Part of a small language model's weights.
Size: 9 heads of 64, MLP 2304 SiLU, vocabulary 17371, 46.5M parameters.
Architecture: LayerNorm before each block, biases, tied embeddings.
Training: 636M tokens, 9710 steps.
MLP neurons of a small language model. Each row is named by its layer, matrix (down: output weights) and neuron, and shows model dimensions 112-239. Each number is 128 + 24 x the weight over its row's rms, rounded and kept within 0 to 255. Numbers have three digits each.
After each neuron's rows, "fires before" lists the tokens most often just after its 100 highest values on Wikipedia text that the model never trained on. A number after a token or word is its count.

L5.down1640:164128084124117155131059129177117155142118114133111119171154143120119106134094102110152093149158135120094167113128096167116166151110146147139174090165129094118116137144121125134143177120150166157141108095137106141095053135106123169131178112153121120156107132165142154173153135127125150171124165163126125116119159171114109130147161112148131156159094120169135114146148125159151110100160
fires before: " the" 30, " a" 11, " his" 6, " her" 5

L5.down1052:148154134134129135155118186119157149141150109118123165149145115153098115145131106160110131116170136159123156166127117135131115117172117063131131135100114076108071144113144120125147087095127100151101114145132118157158135129117125147108134122135095122095170145134069119107102139152159104103153102160131100144120144161154106120138122119124156120121159109136126134114150114155137151127132
fires before: "," 48, ":" 5

L6.down1808:110136137119081135114118077120143146109146135149120167149118108136137132114130111114118107160110108124121136097157124153097142122091134111123109125138126094133155158129156104144127121095129147132106106133134132130114149105072140105113114126085152121142095139104167099133132079111176134145117102120117143172146103134125090098113167122131094148133111163097115143106091128123158112121156
fires before: " " 36, " |" 18, " −" 11, "-" 7, " the" 5, "0" 4

L6.down2265:138114135119141120116131164141145072113110063181117111175171105141146146122124124130123082144183120130146111112098140079110130089128145114134074139120135111132128107131104119124102140138146118129140168164164120131147122134111120117130090157124099162162045113102121143156121131176128122140116113087140137161121133140127128129147116121107104119133131108139141143149099162167152076182129
fires before: ")" 65, ")," 23

L6.down915:126106116115126150110124161158139153113182133135151094094143149085179126155125151135125148141091114117118137131134115143119138113094126173127132123109155110150087124149127106133128135165077103172148089106132133135157094147156129131156107154081134125163078144126099124150123103109121170138097158077119133125152137162154186184134072147119109162163098113133142100107115153091173139100133
fires before: "0" 52, "5" 4

L6.down1161:169106105108147123122134133108106147104105086136143146163131143135099103099108156126106176120093157169144077128155126179126139143124127151131160157075157154067131126115137139173119136082163104153107102123148153124143112170131103133119125113081136095110088110130094168135122173099135161098123104127165138111149066113126126115141166148114161108135117117087083142119175128130170066164153
fires before: "1" 24, "2" 19, "0" 16, " century" 6

L6.down741:133146094140089114115110093137139139152119130125122102099105111103108100155099087129102086158138115128100116137142163128111139115168128146140149113167118174140101116131146143162148124144091121137143106157111097136119156118112124119146155159102164170161105133150111107137141118180097149155093086156140122122102126118121127105112111089121155129113100156149112144104135148151133123126134
fires before: "6" 38, "5" 29, "4" 11, "7" 7, "8" 4

L5.down1698:122146126125153130133141139130107164149106160118151113151124113118176160110133145107126160163129108117129185156161163123123134141155143151104128138131120157125156121154111083099109185154144119099121083090131117109138099113092115120108111100110092109134094124135155114130108110159141139161163084112130120100148116118094092103092112103119106155109120089168171157103136128146130116110088
fires before: " the" 43, " a" 6, " his" 5, "," 4

L6.down1619:156129103145110180154119084091149100102104136149094131099104161110140154094132134156156089172160135146129142127095120120129118105155088102130169143120157136095113098172106134096111143121107128103152181099156150114130112111089108115137164098113132093095165116145070159107116088145127128154213145122125129125082128131133115128146139138121111126126102135130076121120093072122112180124120
fires before: " that" 44, " to" 9, "," 6, " it" 4

L6.down996:104122143149147137123100144128121113134127161157133129136159140140144117131172096118116143124164161127094138108134120170086136101121109109121096111170132084076125147156109144115107139130156116134132131117117114153125122091133149112144130133141143108144132126161170113124089118109123136148161128172111165131129135112091143147099160113142141142166127109093123103120130184128112061120103
fires before: " |" 48, "." 21, "–" 10, ";" 5

L6.down1945:148068146115149153131133078114124099172107120149133109144085102153142137119123129084108148173159129129106133150130128117168132162153135154127117063142119126160103088131146148144103122145137108110095120119116124139101164138170123125130103168156173129112086118150146134106124130127158153152100129127138131127115126171133128135149140133132126147136110154091101149104176120128115159110131
fires before: "-" 51, " " 6, "o" 4, "as" 4

L6.down1757:146156166130135107108117126115116125084120135110117112139120138107130109112124134145119162165083153154111124159141145101108124142156158118071167130157129071131073159132108154138098127172151148154099130145136135163115132103119137106150140096117101130165135145174137104102101095162139119119139098069152152104115125112133087112143177139137152153113110132105114068118154134146145074202169
fires before: " " 65, " the" 12, "9" 4

L6.down1770:118094147104099171156124114171127122142133122114093144165122134153183143154142122081179104142148142110109124111162127113129185120151145167103127127144136090125139140122131138119103131152143104173152107096135125168159162115121127142143149096133127125152148125101138164165084108095136144153103108139133087107163090141170144111130130093152114147091121124111104112148091175131159097090136
fires before: "," 68, " the" 8, " he" 7, " it" 4

L5.down1582:166110110126149138142097156113130143158117161133129092152147124140146084129106180108128129180159165128160165117144124131174164105109101133170124110114127132122151125126091145085099130133122146154146101131153150129077148112154076148129138150127095145121087143117106080119041143114143110135109131121126139095097108122096123123145119109108106120149052171148109099112129099138146127187148
fires before: " " 36, "-" 18

L6.down70:116148114136111152159128133122152125105125156089124125134132136132101106117141151118130138138149134153119135152166107166148175118138109160131140173146128137094135110120083123123111153109108161123138135138116145104156082141086162130172130139139113133187150120137128155124110113096086083094134066126141127135166126111072112158158108154124143127117102119121143126179119191149142133097088
fires before: "9" 83, "7" 6, "6" 4

L5.down737:162169136111111152098130124128103122151136095078118119115109143124125140148134120141119119111127114146129135118126151150083106122113162128159105099085140151107120142115181126142111121146128119122123085163121148084124108077123129116146112130113174137084162158091089101155135166085097174092134105132117132112172185132136114093109117102119120175134128150137116148135128163145135172148107
fires before: "9" 43, "1" 15, "0" 10, "-" 7, "8" 6

L6.down1389:131122118123167132137126057141150094137130122098111172087104091112125141153136129089107077146113134160157111095083120118159137098147149179127114117163145138150156152124096119124095094114129116123122156149158115146122112143105148116105105193134133125158122162170124138111106125133147163158134107101147142128085146180135134131143144145130093119161130167109096099143089111152148161133113
fires before: "1" 22, "2" 10, "4" 10, "9" 9, "3" 9

L5.down1902:125118131136123147111143130149147121114146156151148128139135147155134116098129106139138106109158132170136081094071134066137104116167163138134108137155137123099115147137126197167125088115119135170107126106164148140160136130104090140137112147117115115140112135142117146098135128144175105122107142147153152134164145125143135143152132145177123156130139131141084159096134166114138128171130
fires before: " |" 92, " |\n" 6

L6.down1343:112144112190148119103121120123104128098137184103078141118138112103130104107097148120117108114106162119101162130138085117121154101118128120158189148137119147127124131086102172129128152138132105113152105110146145125100085141101087123171171130137120185151083150129126146134153145141168122086144130113120134117148116134116124138161150107119134166096146155107165102110111166150125127119155
fires before: "1" 27, " " 26, "2" 6, " the" 4, " early" 4

L6.down949:128133106069137108151172127127147153149111156099085100124079160146136108135149136115091090087152128159107143130147146104146120151134146147128142134170117129121143146139185133165162127072118109140080142114107151163122150100145150102105107146110155172076155150128144134177111124159047109147084098146127166121123128085153158130107121117129171122125108117168191153122125122096143155121129
fires before: "4" 40, "3" 30, "5" 12, "6" 6, "2" 5

L5.down1315:124122186147128094154148122082110125137101136125114148169105100122140103115154064116178121113146112125109130145065061123128113166123171146096167143143169114158122157138106130091131132096172150072136127100155116104148100159129145130086131111110143156138127175122106138147157108113109122162123146111128112146134144095106129141118136094149180115132119121106081168100132110159167157085169
fires before: " a" 20, " well" 11, " an" 9, " of" 8, " part" 6, " the" 5

L5.down1087:144123130108105131131104098118125135139150121127124147133116158149162139141161137144134133144136143090134129098158156112133159128133073140154161085136126106130144162141109162140133135148098129148101135161148113130126112107100129112128083135085169110138129165126112133098115062082155120155084171118146122127152138143083105131159084139106076106142118121115139117150130137114119129158187
fires before: "-" 93

L6.down1602:133177120106138120159108154120132085061126126107165142113153114126114134113129148138125142140156119143128135135161154109100134070139088099105141112145126144112142077130157107120133103108123112169159125150100143155166151104093123104125135095124144091109151109112079116103126141112125102124123143094128186146124109129124102139122062127112105139137148082110137147109138108113133140146123
fires before: " " 41, "," 29, " the" 5

L5.down620:117133096123126139110122173134120170157122118112124126131153159157139157146103131134146102126112167128148169184123094127118152173145107131146155137134156115128093154124174168103085118143108100118157130171136122102139108122170165130091149110091172116096109131112155153130144092127155108091104090122151111087109158135097145116128154078140134140169105116126154144093114174104109170095121
fires before: "1" 33, "9" 24, "8" 10, "2" 10, "7" 10, "0" 4

L5.down1031:088114113098146153101160107114098165185145117136116139103104127134097094118137127080129113115137126111184128096105178161166153127147115145108108072112127123146132134133131111133123138133167128104104183118129133091195156120154136130159135152082163141094112130162136129136128119130076105156168128119171110115133185104127156126136150133151143108112124131132117110139127120113119086125128
fires before: "1" 30, "9" 13, "-" 9, "8" 8, "4" 7, "6" 7

L5.down1494:125104125109136164132113138163139147113125138135144098119139142163142140093164117132109089103142122094164127114096111119104120074101122124101127135134144089150107163093126154114125148119125117063133169141143163140117180115119105132139158098131155133109172120087146113129131124160124122106103097129079145094101111092141111095115169094127091156122127142152121137113110138093108119118143
fires before: " " 32, " +" 13, "4" 5, " −" 4, "5" 4

L6.down1835:116152115125137119131130147131104113142120113144138160087143127120161109131089148181163170129109111152155194078158180152160154134103095116123138126146120080153134106111144137113135163151149146110139127146191117125138117128144161131157134138151135118171096156133128151116122127150095128159107098140089072135124151142133153101145089084147117147130125161109126118169166136121119137144109
fires before: "2" 19, "1" 19, "|" 9, "7" 5, " way" 4, "3" 4

L5.down639:117082142126114131147133071120159121180101139121142126112153105128141131138109095131116113127089132154140122106124157096133139111102121119129150124146122136095122154104110139142057143170106160091130148168134132088121134139133155126136140132137139104117103141129141109109169173114168133147119117154132123132137081154171133103145121140129102089137106119121135152102134126066112126133088
fires before: "2" 24, "0" 18, "1" 17, "9" 12, "8" 7, "7" 6

L6.down1596:138155147110154102137099175148076150122089115113145111115130180143158124092146126140139137142141136138108125143162116136099152132123157125089104140149151111149120170105111096149139142093100121077133104127162113130114147096062174126124118120098142127133081131085131163139107134110141186116139135141117148121077158110123124158091105115108121155145142179128119139108143135097082156108138
fires before: " |" 33, "0" 24, "5" 6, "2" 4, "," 4

L5.down87:122147140142122129119176127153150168116101091158145108132116119131090134126118112167162109131132141118138128126103151117125135131153117161152107142139138134140073148141132133136137168130167164120118101157158127128125139098163152116132154147166119147156074129111110142142153145124128117097099122130122094167134115124129159136129123119099146148114112119094196124161134123130148123130185
fires before: "|" 91

L6.down220:128138129109098154134144136133126156160143110084094173116138144135132150142140120148155112131143160141152116126124116112083155104134108145093080147116145089112136178130161109101116113135108114102105176102105097123133149116131101148135125137111101136112090124112099096090100142128144110174153192150151122144150139163113110105150130133174150138153123154101114107146144148099139139142145
fires before: "-" 91, " " 5

L5.down1049:101139101114110092151141135179164140130091141130115159121164167132136123146109104173141173119146150108136107085136118116130141165143110136082106139110126133132110159116142136119139123131122106113152132120123126115101171134112175136151083101137138139121148137155137134143153115162157130144138162103106072118132125123166133105138139156142153109092157121112114122144121153151166146141093
fires before: "1" 33, "0" 33, "2" 18, "3" 9, "4" 4

L5.down1509:153122152173149122148107088129133119139179123141083140123164147114120118130165146117117079100090127144184123140117148142132102155131111159081119147165143165145091178099140122166161125118101146131156128140100101150126158156088151165157124205114119125153096158095146097134142141135142146139116181168124144147130131125091135162113145137122100122111151141139118117120106133155164135106169
fires before: "s" 25, "0" 22, "-" 14, " " 11, "1" 6, "9" 5

L5.down964:096130139163093105113094117155097175162142145097146108165192149085111156110087184104126071135149135123112148183180128124099150143119131126133144114163109112131128110096112147176100163080118094109145157128140131125158128124138152145145122157117169094144152100110149088128126170135144095129119165153160154093126116149136147120104155160108108144112165140144134135166122133075147118118172
fires before: " " 26, " |" 21, "2" 14, "0" 13, "1" 11

L6.down312:145108116137162146160159132119111150134148167099102074099115135121174129110117138090125068087166130138113140140135136146147149137086117097093154118143128157118136113094108156123138129086080098119150164165137098164134134111111098133136124110050123151162151117131123138120140106134110130132084146142184165113126131114124158138138173102143115155095133159109149126108088151120115155129165
fires before: " " 73

L5.down629:119110103128124182109127109165145169116142131113143112131147137090115069111081118163125103144038106091116158111157136103080149167107124113167141148111125063109116141133142124114110112170138139123140138125112122115127138105092095095131138108110156111139119121147174141134117125178133181086154134124103102119120152143131113148153107109140102150116128096125121137104168096109135116111116
fires before: "1" 36, "2" 21, "9" 8, "0" 5, "3" 5

L5.down1793:143146115091105116125115115112167122115130105128123114100160108147134154136100146144146135140109131097086127130117122136115125130137177127165103152111146108124113115108147156139157096150168136190126130107158098161116097097180148148108144098121148104155123164150138131122121099131113141127113172133100119110101082168158102130136138109111078180178081124124132172121130122115092155160146
fires before: "1" 31, "2" 14, "8" 8, "5" 7, "9" 7, "0" 6

L6.down1677:130084157122135101125140119155132104119124123125116166180189118138068130097109088129106136144091082111161119116101106118158106076130157127135146146136108118165137130114157133083104124122118137138106126122182149122095146141118113133138133113163138155140137107156141119138118091105093105132154100168131136143155133121121143149131131089109099137137137137090111129134128150079120117119151
fires before: " that" 27, " the" 21, " a" 8, "," 5, " it" 4

L6.down610:143136108163142179082084159132148154154096162150140146163150135112191126116090137134116148111136098149127101072069097109124129100138157144101101150151127114149125112086077166189139090132135102153112153166131124133130097134114137166139105137086142098105127149130118147121153099110097117123094065127172145109136134174131116131113103114130145139150109128149137135131137127141143179142088
fires before: " |\n" 48, " |" 7, " the" 6, " |\n\n" 6

L6.down479:135155116117120146123135047129148097130137136120126129173132126128101116090130095089112126144146089138118076116163119119110139129101132134153150132135107144081060128136123137148151121109143127155112183107113154112160160122129079141176113162141165157135093099129112163161109142070113101139106125109097146114109145127170146147136155122107125146161134153141170142207147122123090149124158
fires before: " " 65, " −" 5

L5.down150:116101137135174091135105096144110128161142139134167145114116151109111111069156091111147135139136184149114135134118129111155114107122085133148152074166129146112120142139148132151123120129183126115128119128123128100124114116099127103115171135138101119176106107166138143130120127130118074122145122108121140141122125143148161098154124099142156122116110117083097118122115152137139137165147
fires before: "1" 38, "2" 12, "3" 10, " |" 4, "5" 4

L5.down17:117150144163157163155138175151134173112144164155113109204125077146140124148108149167150155086145113124072129125145095160141149149178135142161104093142140132149102192122150136087179132162153131176134116166132141135100124118128102156139159134119174131102157162134143139118146159123148139134120175135125148143131116163099128115101123134114124110177122126157114163145123131097157114106141
fires before: "|" 65

L5.down1063:127141085142131123112175146121126142099136117114131147098138130125090147133118138120101153124086129164118087153164119135148179143105090134108112116087137131136162131123118090131088183147100173130116114107127161113127113124140128120141130164120139122164157131117103133108139131127122141129163113126134098163143138112088136141130107142145158181129117154113069133156137115147132127044128
fires before: " " 29, " of" 11, " in" 9, " on" 5, " |" 4

L5.down1367:170117155163144141160086140154113159147108090149126119093152134109121145137102114086136140128152089115124138133129147180119138136157114152134143142108138118109141117137154119121085112135138163164130112132131135124129121110132143112120123117144141110135153139156150109168086119108138160146142118130087092145144151132094172124140153094155095158134181127150137136134135121121137126133142
fires before: " the" 46, " her" 5, " this" 5, " their" 4

L6.down1633:165115097112123162127116157137123140116156126115108137155101149136155115140138120109099139125173112114146093131132134170099173098135134120075155133143163085114105137131164141147139168187114100128127077127131121140178166071118138118118119114123158084149126144145154161111147127132131102127083131131117119142171143119166150129166115077121144153164125103146152098149084141110154120098120
fires before: "," 36, " that" 12, " the" 10, " he" 7

L5.down2185:099140116094134075130164121137105158151109107130148105127113120159110102089102130088165142106087152136099147117131144108152134154167128103111135086130131075124169177118145119111170129092172128144121112166142148151100134103115121164122109144139133148147107139126113134147133116124109112095142106124128150136131086161142123096136136130118126132154106109085135157146144127144136077153150
fires before: " " 28, "2" 10, "1" 9, "3" 8, "4" 8, "5" 6

L5.down1908:157151177153113124128116126118137106162117143132140159148168166145153152103077153129127140138153173107119142131144129147093104129146144148113117154102115123122130121109154108154077124125121129132140113113142072136156148145094127122127127156159078132128122108136067133120102181110165122098125132079140135122141098141140126129129124134136110187120137088094154118150119117145118136164120
fires before: " " 27, " the" 15, " a" 9

L5.down2033:110133112124154091096102082180139100131146122138124140083140145098124108120137122156142102081121123183130139125144122154086128113098120118150125107138192138140107115134063073092161102140109148127074158099121107100128147134143170128138129135092123115115123160158111097086112123124112125137090142136154139084122128133127114116114148169122115172115167132096127105138145121125146114083109
fires before: "0" 49, "1" 15, "2" 9, " " 7, "3" 5, "6" 5

L5.down1585:109120115108106135099072112149097155166137117108097151110117121112124172130098119104133116133152171141142164106155095124100150093111147136116163162117147135135173127116100127133094108109155127115105130133144145090145120117190159122126105127151147165126109115143121116117126079136117138135132150132114153091140098124124106144101113128100131157133140110087158101117120083124118126152109
fires before: "0" 53, "1" 31, "2" 16

L6.down60:132109126136131125172157108146160143172107165149129148076111113171091093132126103167140123104115156119130142120122159126173119143133115164044108168144133142142142154085114114107138117122100127111129142156078097148115150099155178188154133130145122126108111151175127176161140115123160104128096171157156121135122159108137133109105131133133137072127176160111122132124149145138119112119105
fires before: "1" 26, "0" 22, "2" 9, "3" 7, " " 7

L6.down1556:138148124152142150076144157179125093151122131098114116118114133103064184138115121121142155088129125117161171133109126131102137154113100099092128103125102099122110124106124130157119131105134117108105122114167145151116150111092152144070086146121116136125134146149076154105109137116183174110150143119096126104129168130116088131132161173141144140119131152140162139145117148124163143127113
fires before: "2" 55, "1" 21

L6.down617:139143114091114105174099103108102095166124132180107080104145093147145138150134121078138125146106115093140110112131130126110122132133114137115173133165175161161085115068137132089118110131163150183105124146079095122152140102170153132114121151219137146137125089105147095139088117154124105109101168147138132168130117107157152116143123164143128172151152107133120128126140088142137140131104
fires before: "0" 32, "1" 29, "2" 12, " |" 7, "4" 4

L5.down86:133114093165131102193145089149121111118101130095109126093139125144162143121114134131155159115164147100129109120155136160148119116116105161133138137173143128118147125132155120131107095160097108137129153127090123122122074145122122114128139115176141121119129119174109130138139128147147121139098160139131126119130105112132150092132119156144126120125145131118076106115136178132146137117140
fires before: "9" 23, "0" 20, "8" 13, "5" 9, "7" 9

L6.down1201:148147163179122167112096120146137128146121119126136118159145141148122119147113134132120148134161116152099093113097106151073179151124081084116118148115112122131118149124150144107103111120131169151084166143140122218148126128132153130131130103139120142136162165174128096126126086125121101125134167153162112166171133102129159116135134130101139123156083123134133088116130122114144154148120
fires before: " " 45, "," 36

L6.down1617:128105126148126124172112142075087103153149124124111076128106144119101121145132099122098135120116136141158159149118130157191124123110137150141124127123164121134097123091097088116091161134131141111166159134091124119089123131097134103113077109120144107113119100094152111122152106111148105136182132133144144110090133156094154116109127132144082141134119108120147120140147143134130171118133
fires before: " " 51, " the" 5

L5.down709:104109115134123099133090172154116103118107127143108127092132072136123125137072108119117104124155086148148163127104139111086153098093179116169127149100151140106162110120126109113130111128110134147117184127157090113161100145157150134126166166121138111117113129115100121127154123168113109100135144149100113122127065173124156153118124151169165150132147100137182142065107154099151125174098
fires before: " |" 26, "6" 12, "2" 11, "1" 9, "3" 9

L5.down409:158158160140128103122127144167126109155177136118129126135147125162157133164148148128153136159120117127125131143122104089117148149156118089120121066165094065188118124106132146121133128078134145095140117156148144087126147089126122147121118174134112110127122102138151141136090157139121110107119139092092178136124144159140129147133097152099107148143087105118093182098092135134182105115122
fires before: "1" 44, "2" 16, "6" 4, "9" 4

L5.down667:070132156158165128112090140131185156126149129139138158110082120139146136108100096149097135126089155118121141143128152127155133143154133155165099120155149181142129126074114130083100117157132152106141161135119135161146161130166181143168089149101123116158088129100150101168161141130123091142121156121099137108091111123165131102152102168132088130132127124150132137170151120172124123079130
fires before: "6" 25, "1" 19, "7" 13, "5" 9, "3" 8, "9" 8

L6.down95:109127125154099130079143129150163146103168158175135118138148132096160150122173122081123117132134104149090128115122156158146124156143093103161149113127175130123136124118120130129083138124150139149137072163164155118103127085155136127133152132125128137148113155115088115137112116105091176157148128101140138107116108127115155128144146135101156156163106130153131100158149122145108167118117
fires before: "9" 45, "0" 18, "1" 12, "2" 9, " " 4

L5.down1790:122104144120157142113126146108140155145147112095121143125140124109107165149124117148147165156142132074141128093159093107163075106141104119134138158099074130141125115126135117153150112116129120147118153127133172161132143113085124120147157126101097164137145129147148160108112079160132145157114095133130108131141112151100154145185124160186136138076101097106126136105153097093109115123129
fires before: " |" 39, " " 24

L5.down1146:159117139117131159129087120152065134143118150110160119089193128168162102137141118119106134104156141129131132125089069158102139135105066149128083118090144098106160127140117106124119146116151155132148125144110141161121123134096141142149145114130182099122157111138115149159115093157134174121124159135152136114125156137110104160074169125151142118123103118119149127139137113154137109117116
fires before: " " 51, " the" 6

L6.down504:124138108121127160145163073148099101160140126114129144104117156148130139082167137113097071172128143114159148128148154138132120086117126141111159093113145163099112164093132146112147063118144144144140136138124163135101177086111114126126105147173146123120114132142106088143124113116126135143136128149113143099132106114176092108201121135133143120125142156139155133142160110120124149129144
fires before: "2" 56, "1" 20, " " 8, "3" 4

L5.down418:163087160107145119158150100139122130097162141142121109159130138099159172131183169162094077164165148086126108102121090077146127124127115143119141191118107176149115122103165129116144153125103111131100144117124143099110096129139119135167130159127164162119100122112132124121124107143144132133078095144120127143148108146128136107180123140154133144130134139145131115101110116144144108091167
fires before: "==" 32, "===" 27, "|" 11, "====" 9

L5.down2105:098170132126089140136126121147102108131171139110189152124128158102111132156129119115136145074098130156110093150152117125132138115136144153119153079125129151160090122107103142172144139139118114144142148167092130143174099092135109119152105149114155124165150125110138083125120164138099123151151153074128138150127082122084128120122122122134105113116149139141130132118129148146119144150157
fires before: " " 81

L6.down71:145137140141174119148125137133107098134136115167116077148112151113101119129129111125151150135150130134156120133125126174077120148145104159136166147127167125140119114162176138140127100124102115119122116147136108161075123140199107148138147058167107111108130175157174117122095140112117129110125093147117137097138117145161138103113082117144160131112162136160124129077107114150143115140147
fires before: "0" 35, "7" 10, " |" 7, "6" 6

L6.down267:114126167143111091088114073184104131103156150160135133192094146170135127122137114124100098118108104170090079130130150140087133132130072126153151098122100152123161123144152156135149118117142121080097145149123145117123129136155147126138151154114146158134168137139141148121070110133126124110145136130157150124147140092177133156141128119116172122145122114171176135109145098141123158117097
fires before: "4" 24, "3" 14, "1" 13, "5" 12, "7" 9, "0" 8

L6.down1785:118106158139053079118142110160134143115101140181127148122136111139140128133109115131130154140111156102144185166112096142159109147106135122098128193148132102098080166121139138145070104143102135125127158134111089121105150072149148143115133132135140160159146093076140129173105117100160119124113132138113155126134161184138154109129152131124157137079163123096104148114117141107173126152119
fires before: "0" 15, "5" 14, "1" 11, "4" 9, "9" 8, "7" 7

L5.down1498:148116107102119102147139127117151127100140089101117107112115151107142156110131080145175158100131086102125070129136120073109073116151103143118128122126129117154149142161117102154172140106139143092167128150161146102104157125127154105138110132103113098072174083126123154109133149165147111120141121150133090135108143129111154142141141098145130115053113135141140141081169119148124083108194
fires before: " " 23, "–" 18, " the" 15, " |" 6

L6.down337:115177150107190129130168160131103160109107112124142097115136150115205134144180115164128140131112106109128129093158139164110133094171179106111123140139107096094139130159148140128142131113109151112139144147123156176134092118125131113131135080137140133109155092111132148174056139135100092151131143139135125090123151144153087127131115117121114139151075122130150076148114133067099078144140
fires before: " |" 83, "." 5, " " 4

L5.down850:134147157128120136121135144130143147098122085089153069112151106098127121170155103146134175138130079128149107132127124113101160139142153112142115090120121137111137109104083148131125145122117175154096085122168098122116135149181134140109158094129115157110133130131107092138146131115118164093155128155161117164083157111141165176090090148165081129151182136139114116158123069109119162149142
fires before: "1" 28, "2" 23, "0" 13, " " 11, "." 4

L5.down1175:126148088123150120134111119110179106087131124125134118101132110087152091174138108116141130121121129162141092056165142109148097124080116139161099128144138149106141154117096098108094127167146110164096117143109127125127128149169179091123172141145156103152106123177074083093157132150112161156167140155123158131132116149133160127108156117144136126121173124130098106143119150142116123073120
fires before: " " 31, "0" 27, "1" 12, "2" 6, "4" 4

L5.down517:148138131130145120171101129127126159173114160152154147144137124160124166124145113110125155115091126105096114129100110111119151139150094143116136158140170160144137145129096125131158107078146125152174136139124154142145143145121149154152088143133107133133129114173140108188096122117124122138135109123143117124151118111147161124111175122138096100158166123136149117114087106142180094135112
fires before: " a" 19, " of" 10, " the" 10, " well" 8, " part" 8, " they" 5

L6.down46:113106097157132106102147172110081112147103178150133113129140113144135099140150129127166108169142126138101171182146132136146133139140179135150117119106127130143155131133116132068104162140133091133106145108158104158129080125096144142128155106145145163139131099119156096179136146162125069115170080140146133102135120152135117159167130157106064120101121141120101110153116163098132139141154
fires before: " " 41, " the" 6, " $" 5, " a" 4

L6.down2140:144158129142093143177141132191107150133108102167149137119118132131120156164172134103128185122149153146135162125177129134137195131112122129141129105164128115096140130126126116165107141123112138127153141117126136138084128096134131119148135120157138165118150153165084128121116095121154140122071144151130124142148101102090180140118075121174102134164116138132125103157115083124140147143080
fires before: " in" 15, " of" 12, "," 10, "." 10, " and" 9, ".\n\n" 7

L5.down2118:134102181150162153109118112164133092123121100109142165096140119118127138121126090126134114131170115121113142117148124116109170139114133124122098127145124143104123134133088087119108133099146198180130131094138146089087160139151165108182107132089113120151166150114132122148123131103114098101094206153124083111140151163133129113093150122141104151142128111123114140133103134124147124140112
fires before: "2" 38, "1" 32, "3" 9, "4" 6

L5.down1474:107105118134137105114134134120129125115111170099109119139120166133132116183122172061125119136137111091046131140126129139148112158149141134155164111072168121128117134135213130132148120096114134106137161176148141098137102124165165096165151152130121133152096128120142143196132142148122073129134129096115153123121142160142110144135078129147119160136118124127123187123136137138128139101136
fires before: "0" 89

L6.down1675:107120129152132110163107161121105109150116152112096153136112088180130126150171163149130178101114124074090154101116137148142171126146093174096096152163107121177137182132115148116092128109079110124129151104150171087147104106156140125118144161098142172113133138183145155163135156105103132149152136143169149143112173104125124125084051122125086130119163087125143081092118106160161116121133
fires before: "2" 24, "0" 16, "9" 8, "1" 6, "5" 5

L5.down933:138110138131093104140135130132123116154061134082151093125186112150174135118166148142108120102129083143101088108122113112072107109116133093142137118123127137120153118159167154157140141126110106165102113120128141143130108161144128131104096099091116143095125165146123055154110161120134120126160180147152157175134083121124113157166133139137099067129138121115123123122132134113163159159142
fires before: "1" 35, "2" 16, "0" 12, " " 4

L6.down2077:117105100160070146105129072161126123161104168087117131116130130101149126125086112129102106145148149129131153142150101152140131118122143139117080154124098125154141127094139124108118129108135094122131131103125142140147107157158156134137146123082146123152138123119166141131110141109083121134163172111150137134128130154164103151132156067102121137155147135111168126133170132130091161090094
fires before: "3" 53, "4" 25, "2" 12, "5" 5

L6.down419:106121112063108084152151158167130131126102147137163108125143140141129175150141100129094137129140101127165150135127118139150126127146097125124122129158132153147154172136138151119133123145178133159153092098113124150110135113105171109128130155150136125117156161137132141148141085147167115132163156120159085135160135126121160092153133125138133144106137136104130118160153115145091135119123
fires before: "0" 25, "3" 20, "1" 15, "4" 13, "2" 8, "5" 7